MLP neurons of a small language model. Each row is named by its layer, matrix (down: output weights) and neuron, and shows model dimensions 0-191. Each number is 500 + 25 x the weight over its row's rms, rounded and kept within 0 to 999. Numbers have three digits each.
After each neuron's rows, "fires before" lists the tokens most often just after its 100 highest values on Wikipedia text that the model never trained on. A number after a token or word is its count.

L11.down504:539460535541472477506485487526495549498499470472512567506507531485499445559487507497490551513464536494488492520494544536482499521499470470504505485519461452480499558486478495474513511483532486537505440500502522509485516514493494512510489483489530487493476518559517484500495523493480536532511539493507464476530478506523512553520460471484497492491470442521463508472514518498498472512536478494476525496478488470513493496507509475479552496499484505469469497505527492473478466452516518523495499459475487526477559528507535504492485538539475519528494491507484534482483500495484513472
fires before: "," 22, "." 12, " of" 8, " in" 7, " on" 6

L12.down494:503464468525514492518511509506498483499554519481492538495527515503482497495521528511477477476521525531511458468450517502504478510556483505519497463496470494491510485509457496495483442501531533454441535525499449531457494541463483499507513523532535542514516481553463504526549508523505508483524451506530495517519485475502505524488517488500494500512522528498485496483483517524539519514508486490509505517515495477505498460531484512519503469489504491448466477517465493534478504504462475523489513504473544481474479483495479518553462483506486474553475539508447548528522470470503507467
fires before: "|" 51, "\n" 7

L11.down196:510461507483517508479516538553503502533484468512515504518503525474502515503531502517472504489485505467568458521489519512514523511488480496526529495470466524491465495532468474502495436458525541533487508484516488523497463505501517514481489504464499529549514506507477537509501504504472531473444536494477524459490520469492515549532505532443495504517489475498481475465483460511496525472504505496551465474550544503515463458506506491498509506514527499487454480513505501511502485515473474485459513504510495505503500513481485456532529486558503539525477551495449501469488527508450506481
fires before: "-" 88, "\n" 11

L5.down483:521497495496513482509499542552525520465531453538490474476518488527489474522546494456530501491498531473487484479503534464522473497554482486499466485499517505485473486496466481454530516480564502537505522484507482481535481492505484501530493525494517487522494501477496578502460458482524518507535525482482552473481504493511499519538513519516492497533505492498493485453552489531526495500470486483513524502477488456530530504485532504496483496509546537513496507478542467497447532454481484457485517521494524527453502494490517526498503486499494532539509497499504494487497530526469473427
fires before: "|" 44, "\n" 25, "-" 12

L3.down439:493485480508504458480479466527488485463522535468496525502508550490511523539524542523503472536508506447523506455483488477545500493452481536467478531483481513529485497464485501473447508541498524507493536514527448524484468532508479490500494540530517527498515519485506491570473482500523499489506489479512545524469493517449511514485528495471491513508499456487464488501493523459530512523532490510515498499479459495499495510483526491507480480507461534515455518493549515523464449502479543498494526512483459550486487536518487477511506532483493468496476508532537511513461549498478497484
fires before: " |" 23, "," 15, ")," 11, "." 6, ")" 4, "2" 4

L12.down407:556572469511537479494483558560476541512472473539514461499511528518504490488510506491539529526565490457504501531487460526486476509483489484518520512534453521545507508517493502516482495487504512525519485495507523479515521515463527488485505506465488510481514510486529463507489496459524461501480504504496506496546493476468515499530480494507500517480537536505487529483497482526486511527479452535479487477502465483507463530490483505488514514484483460480486490573482500540501452483459490463506479498503515486469477468491557493485448502537536497495501487523486507483480507489490495441
fires before: "–" 18, ")," 14, ")" 14, "7" 6, "2" 5

L11.down596:493499492490512477501504492507505523477512511534489495452496474547537492501524487463467491484502512445514459479496500536510468526476491533520513505535505479501482521469515527515497482491488489535481475535516507483496497493467531504549487511523476502479474497499456513498507486484487506500501541492552499502516530556479488471489514511522493470540494491504497541454498482511496497457543490471504509464535537498474484535462507479511505436527477470509502519480461526537558532464499499432491493512462495476480503527523524509550459553492542553546443485515517518488504512498480473494
fires before: " |" 52, "\n" 17, ";" 14, ":" 5

L8.down303:508517533486450464504489481499498462565528487512480509468538469484474504485490492503503564489515474525519443528481487498501548513515477495498507508483468505479443485523553497482518508486490534511499506510477477440511519493464551475458511495491496526534564487488515505516524506504496528505525507477519508466481536505470531501492473515512527529475453501522489497496492493548474487551486511496517475507480524473470509499536478495471530521501521498500506471503503461507505456510484512528498512469481514563453520474481554487501465519521499575508473501532459496492501503499473513504
fires before: "," 46, "." 10, " he" 5, "–" 5, "s" 5

L7.down654:481499464533510480531468491538465552462477489473504505482525523500504474533503480448475543493460475460535506499440513468502498539499491509551525518485496480474498534493527511497492528490496499492479501474500474515497551451489551483530509493475511511540529554486481521488502463486503515496524528495481532485493510564520527529484491485490480487488506478543472494506499514509518494498502486469473455525507535513506509520513492418500499458515480483569533520511521458524490517529540491514462516504508480503469453532485514493501508489506509534523507476493500478486461500490470502451
fires before: "\n" 64, "|" 4

L16.down633:497472508493509502524510496448487480503519488527501495525499497495520500458525482522520473465473525500524468502508473511530514496475542515509484494483502531488520496461498515534461505493524501502521511524499503495528501513497493500488500488466495480506509437483501530505513516538512557473468502498503554496489501515525524520534537499470454512460488532465510484476484519519469449528524498487498492524484488515471514507506554499527480504529537562471540484484474476497498486477514510496526473501480522527515515441523486505541500487546362476504487501478497457462511509496470505509
fires before: " |" 23, "7" 10, "9" 7, "3" 6, "6" 5, "1" 5

L11.down207:526491499495496486529517466519465521475526475501509481476482551483510515535515482505524492501523488531520487478493488477526500527502501521485508528507525511460522462451509501481478475503497499504513511536527435467488512496465513479452488556470481526520471536516468502487460451475517512532487468490515484523456519468469502505430548513516494504535490503505516518479493498529543511524509525460485524516517538510513512484551503543485521465487516516497494510540526485497487496541468505522466532513459536531467509506507471494480503490508421443505475544525481502490513482521467510520
fires before: "|" 39, "|---|---|---|---" 13, "L" 10, "===" 5

L12.down733:486464498456497494483505553493510529505504497539516454506454529495496503470461458472473490510496481492522490515535458531499509520504511470508518521546467497470472509535486495527494507530488494534467476534496450520550535479468517469521547480503482482471501512481508468513515474512498530485536526486522487490468494525487455457536520483467469466520524465480495514523465515497501460508517511505535472452524483490518519534508494504535490497489492467540519565525527508522531496514522499497481535475488504483502482482561475500508544518490505507459547485495532489510449466490527495469
fires before: " |" 44, ")" 10, ";" 4, "." 4

L2.down567:465457460526495475511501513484486495487551535510511487437514519473498442469534493550527483524443465497507459487477486470503465522463518487508505493488507485551448484528507519526496469478506517520530518504504462493540515540482493505460491490514507491523496491520499518568492494533478484526503456485512532505497525496465481550489491509519516542494506499466529496500490513560512522534520533559513525479497542467461486478506470493493541530504475497499496483535496516548483536482488486499498478492511543462518467492475519508520481478485523511508507477481488513491461483503472483459
fires before: " |" 28, "," 20, "." 12, ":" 12, " N" 6

L16.down481:483522484470490511514546497538547512484509459516544468536484494514498499493505483512505501568515512525542507447480445471474477500514469452486498516500503481480497529488505503491491483475507514492517470500472514480486520510508533513522517467475497478427459510494429527516495550510518527488446531470485518515454509468495533516490515475493506489540501476474537522490502492478518497515502501503492525483500483490542511484545534523482471475510509550471499466506494471468498502480481493520545523510456518493488503524521506464506495500545466570522518520522483490486512460539513494462
fires before: "." 24, "," 19, " and" 9

L14.down297:521503503487434487515488465493498519518468531526524541528519504526492539521500503482467476512428490546502465502509462470515489457560534508465482491499466531503505500501503544515508474496484512475513501486470467509509489455489545523492505533509534522510541532473485452503492523505528481511445492526496498532472464479513500489541502500551482513468514521495521523550490516469525515501523492473532511475477478489479561502486511471507480492508524511529531475499508513517523485490491525481481478491478458506500458490540559445472462468501495496494541485514485511504477518534476516514
fires before: "." 34, "6" 10, "3" 5, "5" 4

L11.down253:506499455482430501473537558466504485498484512494529537481522497495486468485532495502472525532485442490522505490475483497514525469517519522508551490529544486476497488524527511516480500482501492461489476501488515469495498526474511492512469515530477504492495539484449523506488466472430493506473516472510479521478476532536529533500469512508488516524541522532483485483496485527522484492485453504480492486505561489485499442527490534491524512453493555522522526530477547532470536523492537477467479489554496507499538527463511528496485502524506497521529503497492541516489493494492495462
fires before: " |" 43, "ys" 6, "–" 6, "ot" 5, "." 4

L14.down174:540511523509522468500517526486483477463509518472484514509500504449475426489465498507522486513474466500483492492536513489536481494540555517521523511489475507474541468538473507495502461475496489522496522503499514488494455513505474514539457509498514548511471530476499542492518501461482496480528474519509546549468534488487507589486479512490501492522508488491451478493458550472527492497480500514502536497500514475530506508498508515548471516484483473497472521556513522511515513503484523500486502509490513462485487498475530448486500531529418481496473522512479507502502480452499486496
fires before: "ing" 23, "ed" 12, " of" 8, " to" 6, "er" 4

L9.down36:483505473504501529486477527498495532469506475479509520519525537552505491547497467509513486478539497511536500484514496506459505508488492531467521518446466504501466495528522466509520478493514499461511515527488487497498465499491514502430496485513503515479507485489496532481502518490504511502503496537499521502463532489483499509453524501501499506493542548515540497514504508511515488534456498466522537443507501507542495521510508512490465499493478525480487471519484567507514474483489489516482509524534486506521460490506451446485537432435484524471490522559503532448553489481506563502
fires before: "|" 17, "The" 12, "B" 7, "M" 6, "===" 6, "|---|---|---|---" 5

L16.down174:532500512452493480531489524506515518495477513487454487458509501459454486525568544483492484406520486460478474478473546531506486493470492493515483526505540452489488514532524510495502473517526528470472461463508495516518492517465495455501531473497474505518511483475483493507450491542489499489487489511479506498514490468491495537502545552499487529450480559525506463479501475517513512509567502514508535485475516500481501492502485516486514524510509515497512491483494506519532514540475472496530506515514486536500527499513510494497496502528469498536449494499517547508481474558516488530
fires before: "3" 25, "6" 14, "5" 11, "1" 10, "7" 8, "0" 8

L15.down153:508522534487555491498495505515542459524522504509481478521509481485534538492516535471527510484486494522510486515516492499512464532495474514507525532519495481467491506493497499527538485491511527485488467520508495588492490504490498503507504517505485487503466508496492509471436466515508511522515552528474516517481509490480483483516520505489466475521513500539487502465474493512471493454495534519515498499512506511552488518483492491458518483505511468504448533467549524546499488538501434482455493509516513495484510476516506516509500483453401501470517520528490486532430460497516499456
fires before: " |" 91, ";" 7

L9.down309:498481485504482469531481497533465521526473507499514555441515551503517501462521487487457465524499505466575502512474472520473501512529496499529498489472504556466484476516473486538515465475508547511462511523485491531497507521513476524488486481479493504493520527496520554506536500486502476523513509524544544494545506518469491539486526474511490530471533533463495448463468545516507464547491451474476481512542499515509452463463503490497467504490514494521504503490492512530461479521526503514486510532496498493495458477504545498549508469493485499506469500505494470505501497477473475513
fires before: "\n" 27, " The" 21, " This" 5, " It" 5, " They" 4

L3.down628:512446484528493500497476526540485501519518472511520451486519539470482498483516512510497499509517493452510483464492522504485532502504548500480488494499518507489465490491454493508471442458493536491461492501531431517518453487493522513479499547508527563523501511510465517542550493476504518528454527487509499513513504547486520509489487538491488504488497510525522488523469533489552486503536473478517473510510501489441460472466470477514493508468530462506497493507479512506466555554470499519492501538499489525516532517519495507523433537507523481501511537504499506470480461505485508483
fires before: "\n" 64, "==" 13, "|" 8

L3.down743:450510463498522496526456472511511495463561527514476486485523507487504499539525509500500520552489513483549468524462510508482453484483522456488510493490488481508485576507481491470483466498514500520483513507514429462493494525517498524490518481523494515505479493486494481503516557525534492496487491515539487546532558457438502524489508499483501502523535499512518500502490474478484482481480548471507520507494509482519508533498530506448501482505499501538483529462540531510486511481475530498473496515495455464543466503496538506495537474504507547532506523497459521466530488517505463488
fires before: "\n" 48, "==" 6, "ities" 5, "." 5, "," 4

L15.down109:498511518468510484524508527510509549494464505511503502547473526506498494500514513480503486505490503508542553490500454499481460473526521478485506490479485467490502488499529484499496489477503478481518486491523495492473522464491462465511495483495513501511505513482513465494522497526544526452512536557498502529496530481490513497555501538493463531514501482473497491471457493499471486477524493500471473509458462532501539512487498515497503536511506502500525502509528516496536517495481492456525489488526509515523474513520493479502478513610367513482483497503461468540520480489499473506
fires before: "3" 19, "6" 13, "5" 10, "7" 10, "1" 8

L5.down439:496474518524531518560479510552526506490496515523575514502503513534523497498510502513526530472464524527516449512520511496480482521521512485504534529444455469502542473501488440490477516477503515503519484484501492498512500473509518532496470497442487498462484523512516521500487491504496518469559510508513516481479507516448514498487502513517497492509503467527502488476487503515486490513528477511500484510500552509497549511508486471485517468512482513528491507516501480484426478504512477474515510486506468500445509499513481485574515494464525499550519461479519514448456492485536517428
fires before: "\n" 86, "|" 7

L15.down650:499491500500505499538491475534508464547496522450524544478493472538483505504472475525494491535486517524475519485469522478564539456517520500509480486492508471524506482492495507538537494455511495489532520483506430523503494476507550454458487451504489482547487469475494528508518486474487489487525503464505514468523461543492502485473468511476520491466507505519446499543478488481515549481495493477476485475473497489516493481493476460542504479494519517484513478517483496529498555505497495514507531472491542486509515512537529493507519551448516459548493481496530521543502502493534530499
fires before: "," 87, " he" 4

L14.down573:512483513490453512503486483453501538457484475535486439492479527490503517476522494474523508527506552475520539545484472515495513488519480480517488486507495486512485521480464514491524492486463457526511480511480482467511521483517497498495521541486476495528500457532544527531488517490529443507496510539524478472464539508490525504503486498512509518475549504507487469466470497521484525486512487528514523524541548479476482504493505514508477501499497459533485538488571471491516509448520547550514491502514497511521488500507445485543501531513426511474514531493496478476527489469464472512
fires before: " 1" 27, " 0" 18, " and" 7, " 2" 6, " but" 4

L14.down669:530498492447485487487500489520523468526457451511528539482473482481468431472502515518486536479508507498542508493546472506504521524531502491501546476502487483501523540499465497506497487504518469511492481509509504487496501451499505508531488488518503493508493486469472521512539474531532520518497489483560475475475496502534495570545481473526523455478486476508520493505493481484478505502457512541504481504458491526508513546492504509493450506531493547482492498441474475481547508479485494485479502543510468487496477469492493518460502573491484516485574530531506524491469492520501489489
fires before: "." 28, "3" 9, " |" 8, " in" 7, " ft" 6, "5" 6

L8.down673:553425513472542489530501502475481455548451509487478515535522476515488487516496531495502498499490469467506483457455564500495475494538496518492469552499507528489496471538476550543476513496523503482512483503521520490544499491481526490520473501505495502505531548493456521518511446487503507507491543520502536483511505509497504474502520491469510536531525460522484503525492489510488468489525444495534489483454480515466476478532457490490504465487486478494526533499490517494471518482484525510492486538486504507497457466519520518529496475537476525555469508499440518516493508495495529488
fires before: "\n" 73, "iver" 4

L9.down568:487506481526491466511513535522484476515492500488526473509495483538524475500503538515542531505478476504509527535467517520499464511463497554453480532510528467516504459512486481499464450454510481494495465507518476504544523524455513514482502523498511489525509510535513469510435462464516533511483498503511468471482519477508510531477487486495461524441537458481470546522505479501553476532517461504481504526503459522486509477538455506492501518516483477534501482547464503499488524492500543508493494489504498490524527550511474506500535525468492528564488491503445520505518496485528510486
fires before: "\n" 54, " |" 4, "it" 4, " a" 4

L7.down235:541458521531505503499488520520478503488510501535530504459482502514493472500537487482501533500499503459513460519452472542508509457511491491502539506520504458481522510530520519531526485472534535486487449537530474509511487503481451467480506474492491519502481544522517527555502487525493501496533471496472495560489524495515477491504524528491473518495517425514459508512459580505481520521511516531493483495539491518510515526518483450466513513470515494454434502488495440500487502468489512498510521499495489504469514461501486480497479534493509527524461500486514450504500524507484519476
fires before: "\n" 87

L15.down630:495483506493518513470499498507521495484507517504482473501494522501443486482528493502474535475538488491478457477516535526502561524472561469528528496511505513528478478500479477486537539508471515472511487488512469531563463491472463473501455505509522492501463499541514458493525453487479501475504512493506528484515472496465472451504506539466496517505511478512482558467509481483500539509493511488495492493460500540539514529509479517495500517498448529495528514516520530545522504498472461505453526492507533476526485474530465483504537467509422477530521487518533511508519491514544522491
fires before: ")" 51, " |" 18, ")." 12, ")," 9

L14.down721:467533516527512510493461485523539443501526515499486496501480464500474511517522508515524520502480485501483518468507569508533508498466508517491510499505497486513483479459506527493535505471566479465498503490514483523506491509453546481485504467513519490532539493474482499545469498482480496512497488484524508451498477485484480539497484509501548526527470498492438514531466500475501531523519471500493518469496482482483528486537488502569484481482527490502480477513455484556483501524489506482418515510517493471457518497534526522507516524441461473521485556519500496518507522494539482498
fires before: "," 52, " he" 7, " the" 6, " she" 5

L5.down99:555522485472474485501524463519470480490512465473512481503475483512472467494539524523506477475493506479484513524494529518510520458504494476487496500511491521482489501530510525484465411487482518519475455524495544477496498496506510482525477466474522464503525514523473513526513503532479555476453523468517477480498470518514496525499499522456515506436546513534495465538488541506497558537508466547468495487494484503514490476533514516518517499494478482492493532491514485519512504468479531542498515468483501482526512517503528485533525495541453489512443540526476496500488530460535542485
fires before: "\n" 67, "|" 23, "-" 6

L16.down51:487528500461518454472550501457528491507492480517504480527483517518508487527511469501510501558461519516470490547515484502498502501528510499503499481499503505502511459511506461478498475512499489512496549516524509477480435478504490489501493521520497469514474484521499506522529492511479520482529457492526501503483534477497532554499575526499534487520491583543508514487511470476493536538523491472529496477501497506490505461502466491514457515443492500445501489457482488478541470502501550477467510494492481526522512488454511474486524524494413522505524499503514517479493503479496518461
fires before: "ing" 19, "ed" 12, "t" 9, "s" 7, "er" 5

L11.down318:524480505517531510504508518500514483461507507497480480490506481482499504511510482498485487469475514523505512518447522480498490530481483500513490473519488489486449522536560512447566478524555494471496495482527504514464471498507529503495503515540502474451466490501530527505522474505494518493514464495525515471501550516485525492500506514518501561506527539485460521457486510528486509536549555513537469453449564497468495480485471502496497545484556523447487512523501516489539500476476525539523514488512538500466467499518506494493464475485540517476471520504477501502520487484484480467
fires before: "," 22, "\n" 17, " |" 16, " " 13, "." 9, " and" 4

L11.down322:517493499494485510524465460490481452474473482494489548514524552492547466543522502502490492512469515493509475451522504507500517515510503478516471497515522559534459499518470546496533497499515511520516516519475523531522537480556471470429503525456478493482494500530443485497465510528531493504499472525485482523485511481487517496516546477522503527468501517513474505481490502502514499491512468469523489508470451461447426499527524517500507502500536525471513499463544485466459538483526512497494542510500493468483524467499535499508521519487508506468471505473517523504464496521472514515
fires before: " |" 26, ")" 17, "." 9, ")," 8, "(" 6, "," 5

L9.down45:528523514494488510546526545490464423490491444514490499503479506497497527506473478482512497479476495477478489516504533517481475538488462522519496499517518479513465452498469495480503505432501502518505469515508485470557484508498578499458483529497499461527533531487483520530500522497516506472470508470537508483479538487491530530532476519508521509478545496527465529511513508508515446522506484485472515485506534456518517523543495468473530510497450517505489492522493496518483526491466551488516479496484538483500490457499540495497445501505529528476495531487471488506532524514468534486
fires before: "," 17, "." 14, ")." 7, ")" 6, "ary" 5, "–" 5

L15.down164:507536515539487502491462501439506525471508466512470473530505484522483484518562492496497504505524523466498494524529507555522504516523513468478552523511487475514495473477527495522458500506505481563486472497493451511530482521470510491533492520505483474490477469502554491486476523490519524514483509514488455477471500448535463565493480545471485497491477490498481542466499480568438469515490484483543485498483522519488518485496496484472457507515485514520528530511511474502491491515524519507492467514488468533505515475511467504476537495548487491451531471483504473518501526513513530478
fires before: " 0" 42, "uk" 14, " 1" 7, " 16" 7, " 15" 5, " 14" 4

L5.down91:515463488534504481496511488498508494529557522498530455500474533491498450493491484537447509533506476481509457498490506505535529480462496537539503488480490463519506499523451544507480473508502474491517494524481473508470496517469513507470529501539469508546514464545500483514507493480511526542525483448478491489524502526467506525508446527488487522516487525491468482489499504493507486524503447515489496530525524501503493462495492474510505493471537542510508494500515492512477481493435500521542504507469541490518464551434508497477473450545537478541498487513475528476467534523504517488
fires before: "\n" 45, "|" 42, "-" 9

L14.down225:477506539548470503493487478514518459533490556473510497454544499493539475508574509529526491482490482499531502499478517521500501502494513529519503509533489532536502469512524547502509556513498490499481473475486546512512522506493522502483485507496489477497516443467473479529509493533469461514466497515496525501503483514502480537488526517459526510451438471502464504465517482503509449465512483501518512456496495491532487487517511454479545460477518535481483533447493521487457510504470495469478488477501525499551506471499501500501505496515498492510452503497456549523508514514457523470
fires before: "6" 14, "2" 13, "4" 13, "1" 10, "3" 10, "7" 9

L10.down47:560483550500491500501569514523499463479513438538506479507491477488508508524451519475489494479527485511522498511492461468490459486486464475490491498479489499500458474527508519490520493469461451527487429531513528482497500481499537507468482473519480454504452497492498490474532438521550498495505518519518500512544461492489495496481487487501510512492523534514517539514493488466495518534506517536496503525509517481521567501487488491481449494464516464480498464553530517490527500507539521511529490465522501507486503509523523490478507529509471482517478558485499469546509507529483507498
fires before: "″" 21, ")" 17, "′" 13, "." 10, "\n" 7, "," 7

L11.down648:517483502499503494517510498527492498528509501491487528506495482498512499461542560519499506499494457485510500489457511500507497493497510514502528504465492498511491504568495480519465506494531531497511522479477475489508508508478491488464511480484513510538515511471464484515515503507442512481475520526482501470550490443488509584487491528449505515568516513509481491500490586506507477499471460476459438526519450511516477511486528515479485488494542517518508453517496488543455494492497541467497529493510508498515496517491486481512428498525467474544466523500511518502452530503506518500
fires before: "-" 59, "|" 19, "\n" 16

L2.down326:520476477490478445527494461499466501488508456520485540491539493521517489502485487508545503513525485528534543491504516507526509530493511517497527489490487470521497505476483506528533514441526479499459501488463461538555465503493514475463504528501519492485509532510510499479493482518486451522515524549534501503490507486501475488520528510443471502519533518471489470524484553513513526529486465532499451458498516489506505532476489493491527507541562526499521507478495488497488481587482537488516514510501511516546457487509474470489488512501433503460501487509522511523516536462487518493
fires before: "\n" 70

L9.down371:538470478527513505502490498517496509502505519506512489479486493499496492499598519524523513461509550438518469478460538487533525478506517491492483507461468506510489546455481522528468462461526544505510497507471484504476456491467515503505494516500472514522494510519471528526519474471447505487471502537510502477493503506503480532503522520494480545499491492506504495487479527491493513544515494484504513504497472512467477476522492484506491513504471512535515506558483489510446497515448503480492475491515498534438487484519506504536511484550419494544449552515523514497498515491498501454
fires before: "\n" 37, " The" 19, " This" 4, " It" 4

L3.down716:501508478506465527568479547486496535511509497527508498494519511513524497484493481518486507502491483493519484513521505531507493526481487531517469520509503467511505509506519456510499521489473497521485457520486475534525527492503493472472493544484459491512499527529474575533458495498476516542483500520522454442460546499524512505450502474507504499520565490496451454530499492539481469499498464516539492471455528504503523494483476499530520466466499528497518451490492547479505508503551518471480451541524493524458470523485496482484484521469487507513549514490505532494545526495489483490
fires before: " |" 25, " (" 11, ":" 7, "," 6, " An" 4, "–" 4

L15.down415:495481537509542524497502481478521492502504514511525488525519509481487557479494494479482529506509456503518463505547473509461536504487501448480523472473497495493526520495489475477490496487526496503472469498491576510519530530494471462536486471516485528505506471494487527481517524524535501516448492491483545499450492486510508446499513548512501510479503495487474487498484533516519509492524542472502476502471472472497492485496508475508496498511479463515489525475544494469469498517499457495514507488509489535525505439562523524534474508572428476507452527508453501538531523509483507511
fires before: "8" 14, "3" 12, "9" 11, "7" 11, "5" 9, "6" 9

L5.down538:483482520520508535477519516489507511497536483493493493481520481482512539482547500543439507480529528475480487510521498501499519482478511480449470497457499466522513468514456478530498484503485525519481502539505458532487527501501485514492491488498464561517487516543495562519542493493540512497523507525504512422502500494512532534461518552492507494487512473472468491471433543482512489487489503482514506492528533526504489531481549502503525474480469517497487488491500512478480477469496503483543524463485526488504493473480464502534507497554486488511491516498506563459468442486507465498
fires before: "\n" 77, "|" 17

L8.down582:471492467503490518506468497521521512474504489497528503479490498533453538488533497492493484510551495475503467488443511533528493493475527508534471538473505506479509513511483475463447464505550493528502476511495487504495467544444499512484483516500511523522486473476527522472510543485507499458535510507537540493501472512484507573522526487482444541519467480500507524508512498491489534472519456486532491561475519484483499452562511491493462496463532512487490500502475483509485566508468506517503507479508507504484506556487503497523501529514500494515473511457453486465507503502497555502
fires before: "\n" 22, " The" 9, " It" 6, " He" 6, " F" 4, " it" 4

L5.down164:533489488499479494494554493534507481474481513473482496462493503502495482477560475488506461490515494446473568471468521535514480474504501469469516503494526474491524507466530516463520516475515532523477456521454525488486501494477479527487490532496534512510478476531520525500533544550505508450488499487488536539481489546485504525501498527480518551504534502525509519460538516485467518519455472530518507475512519474520504484511488461538487498510482526525503499481484475465504506483452476477486498496471519535497532475509493512496461446513459507533490555528524487490519550491497489533
fires before: "\n" 64, "|" 7, " was" 6

L3.down752:539506494508490495524527514523502512487440471494519518476499509495497540519502494490515495510489476490515525513537510499495491491496441539467514491538488466503522495500460551528478510448542491516555503522447471491471541497456484514496527449526499496512506545506509508525485451488507495509545503511518493544488534501497505511508522549468506463491506510552509463501488524518473516482479487515490517472509507485486519499488566492487542480506488499464519506467532489474445510486502493468522484457485567463531478481460530437481474514498466495506448491479503492515516470500525509519
fires before: "\n" 24, "-" 18, " Women" 8, ":" 7, " |" 6

L5.down440:512465476511524482508496520501470526456509500519522552495502466478538485488515498457555511495529497515529542472454507523475519503497497500506509500430457466505457517513533501491474512501535556465542560494491505472551480488493485541501497505490517500469525508498482534488460509485467470497525521529474498500514500503522520540518492498510499540524470529496524522498501537505515474486511507520498494467478551470484512523469471516514517464506571512544498548479474504533456519516493514499505457507435486541508482492494481502491460488478479511518499521454498494470502506468501476519
fires before: "|" 33, "\n" 28, "-" 15, ")" 7

L7.down597:545514544489508480484491512549462492486487506508491518534503471477480478499511516551525527520537503521487473486502464485531492468485472471533479516487495496448505483474500466494441510512533526470484445466489478504540516534449480498530528466494542536511470470504572505462458514495478527507513503516532505485488493495471472489504533482491525523500525485504529496470480498483480483487517511516504553494467533486504512516482480521475469504443481503497496519519485485478470517472518537557506481526480498489489482514501506510511490560530503569520502479515474512506472511556534492468
fires before: "\n" 28, ")" 10, " (" 9, " and" 7, " of" 4, "," 4

L3.down361:496480528526480577451482456504519469531498450525509491496500519530495461456500527523483463470502499481511507498462526544475490519495470479469505505490459492510501457533480493485455493498501547523476528494475501505436505499477506476506508530522506492498491517520502521518520480475497525525508518510525489471518513483484507500516494524538490499501480468493501512496498482500545490525545479526495476540521558509485480476502467482480478504476491496504529465528494506518453519553456462501490498491485510504501540493424515527480469491518472460527494531507526575546498525520507523477
fires before: "\n" 79, "|" 12

L14.down452:459506458504506547533513498512499479482518528494493492505461458518473497496489499533469516504496481498484529458508519497521496525523554497516521472469499487522464496535536464507547501532512484510505541471451499477495501493526492463460508491490528471495543500450478519540533489498510504483527480470472501515532491500513471524524523487512509506487491509510467536478461464476516561484494523525514532469520500502488546504525465510508554483466503494464489482495472496519522498488496536511470508475521555459481503446526481475535496487437493493536462433486508507518484502470528532517
fires before: "," 44, " he" 10, " the" 7

L11.down357:520459515501494504520496473478520544481524537466515510498520507518471548479524548494485470545482502484517513468488513496521475499487514437494514463478445493491477503542547483436506495491569514504496474478551544501518476490543506521532484515481487459498497498502521533525513526516510528479507468479532501454486530494470523508539519523488509514498517476497508457479498457472529493504500514531542466492503505472517508454532465515487511512490516503479450500500494521457514485492498519534499508486529456496479489525529498486532454481509480537510459525471519521479513473471472524455
fires before: " of" 17, "." 15, " in" 9, "," 9, " was" 7, " (" 4

L10.down589:525516474501489511528452514467514486478471471513499528495510512482502484505494538540482494529501493514514518521486515530479544521553508489450469467478521486448476513509520495509553481483500507489541523545504514478443503482494521531479495493523481477474513509521492478523477501520507470545519489537449434472504486456459517493474531483486471512492483524513482515540476541484470490530523500493534510511451502461500515483508556505492522480529528516479522454496514519490504527513489527474526468475472491486495460543507495463539494458481511523496468446472488503480497548529522525500
fires before: " |" 32, "." 14, "'" 9, "°" 8, "'," 6

L11.down131:512484514520511495462504543479488455462471532506519503472452461520434493518503516523521523488488516540518545522466471495455509509469508523510474477475508443473472511517480487491461479525521523520484495485480537515501537459479512538512523462526535495520536479464489528526511502470511472532487452466520507492486486535497515535505492506495514526497504518497520539525491470456492496468482496525490532510519540495488514458488524468484485514498534481449491546483490506506483506483485479499507548498517510509529471513487525473521545509484504565502438514501516494507511563529518500473
fires before: "\n" 52, " |" 10, ")" 7, "5" 5

L16.down717:500498478492516458484472495475482523505509487487499503481501530573520495487485507473518506498509506495513523442516475493482501486492530520484493482468463516514498535503509490513513470469493493515490494507508537481515491524488519478481492571544500506521523509480488487523483477515506502503510493494507522499493496508498523604496518482497501500480516501509507500482497540524495510511495480493521482535512501493532515495465520490498517505537508535527480491521489524499536540472487530457512530466454509444543479493458541506466525512476374485506494429486448525497489516531490492477
fires before: "s" 25, "ing" 13, "ed" 10, "." 7, " of" 4, "ers" 4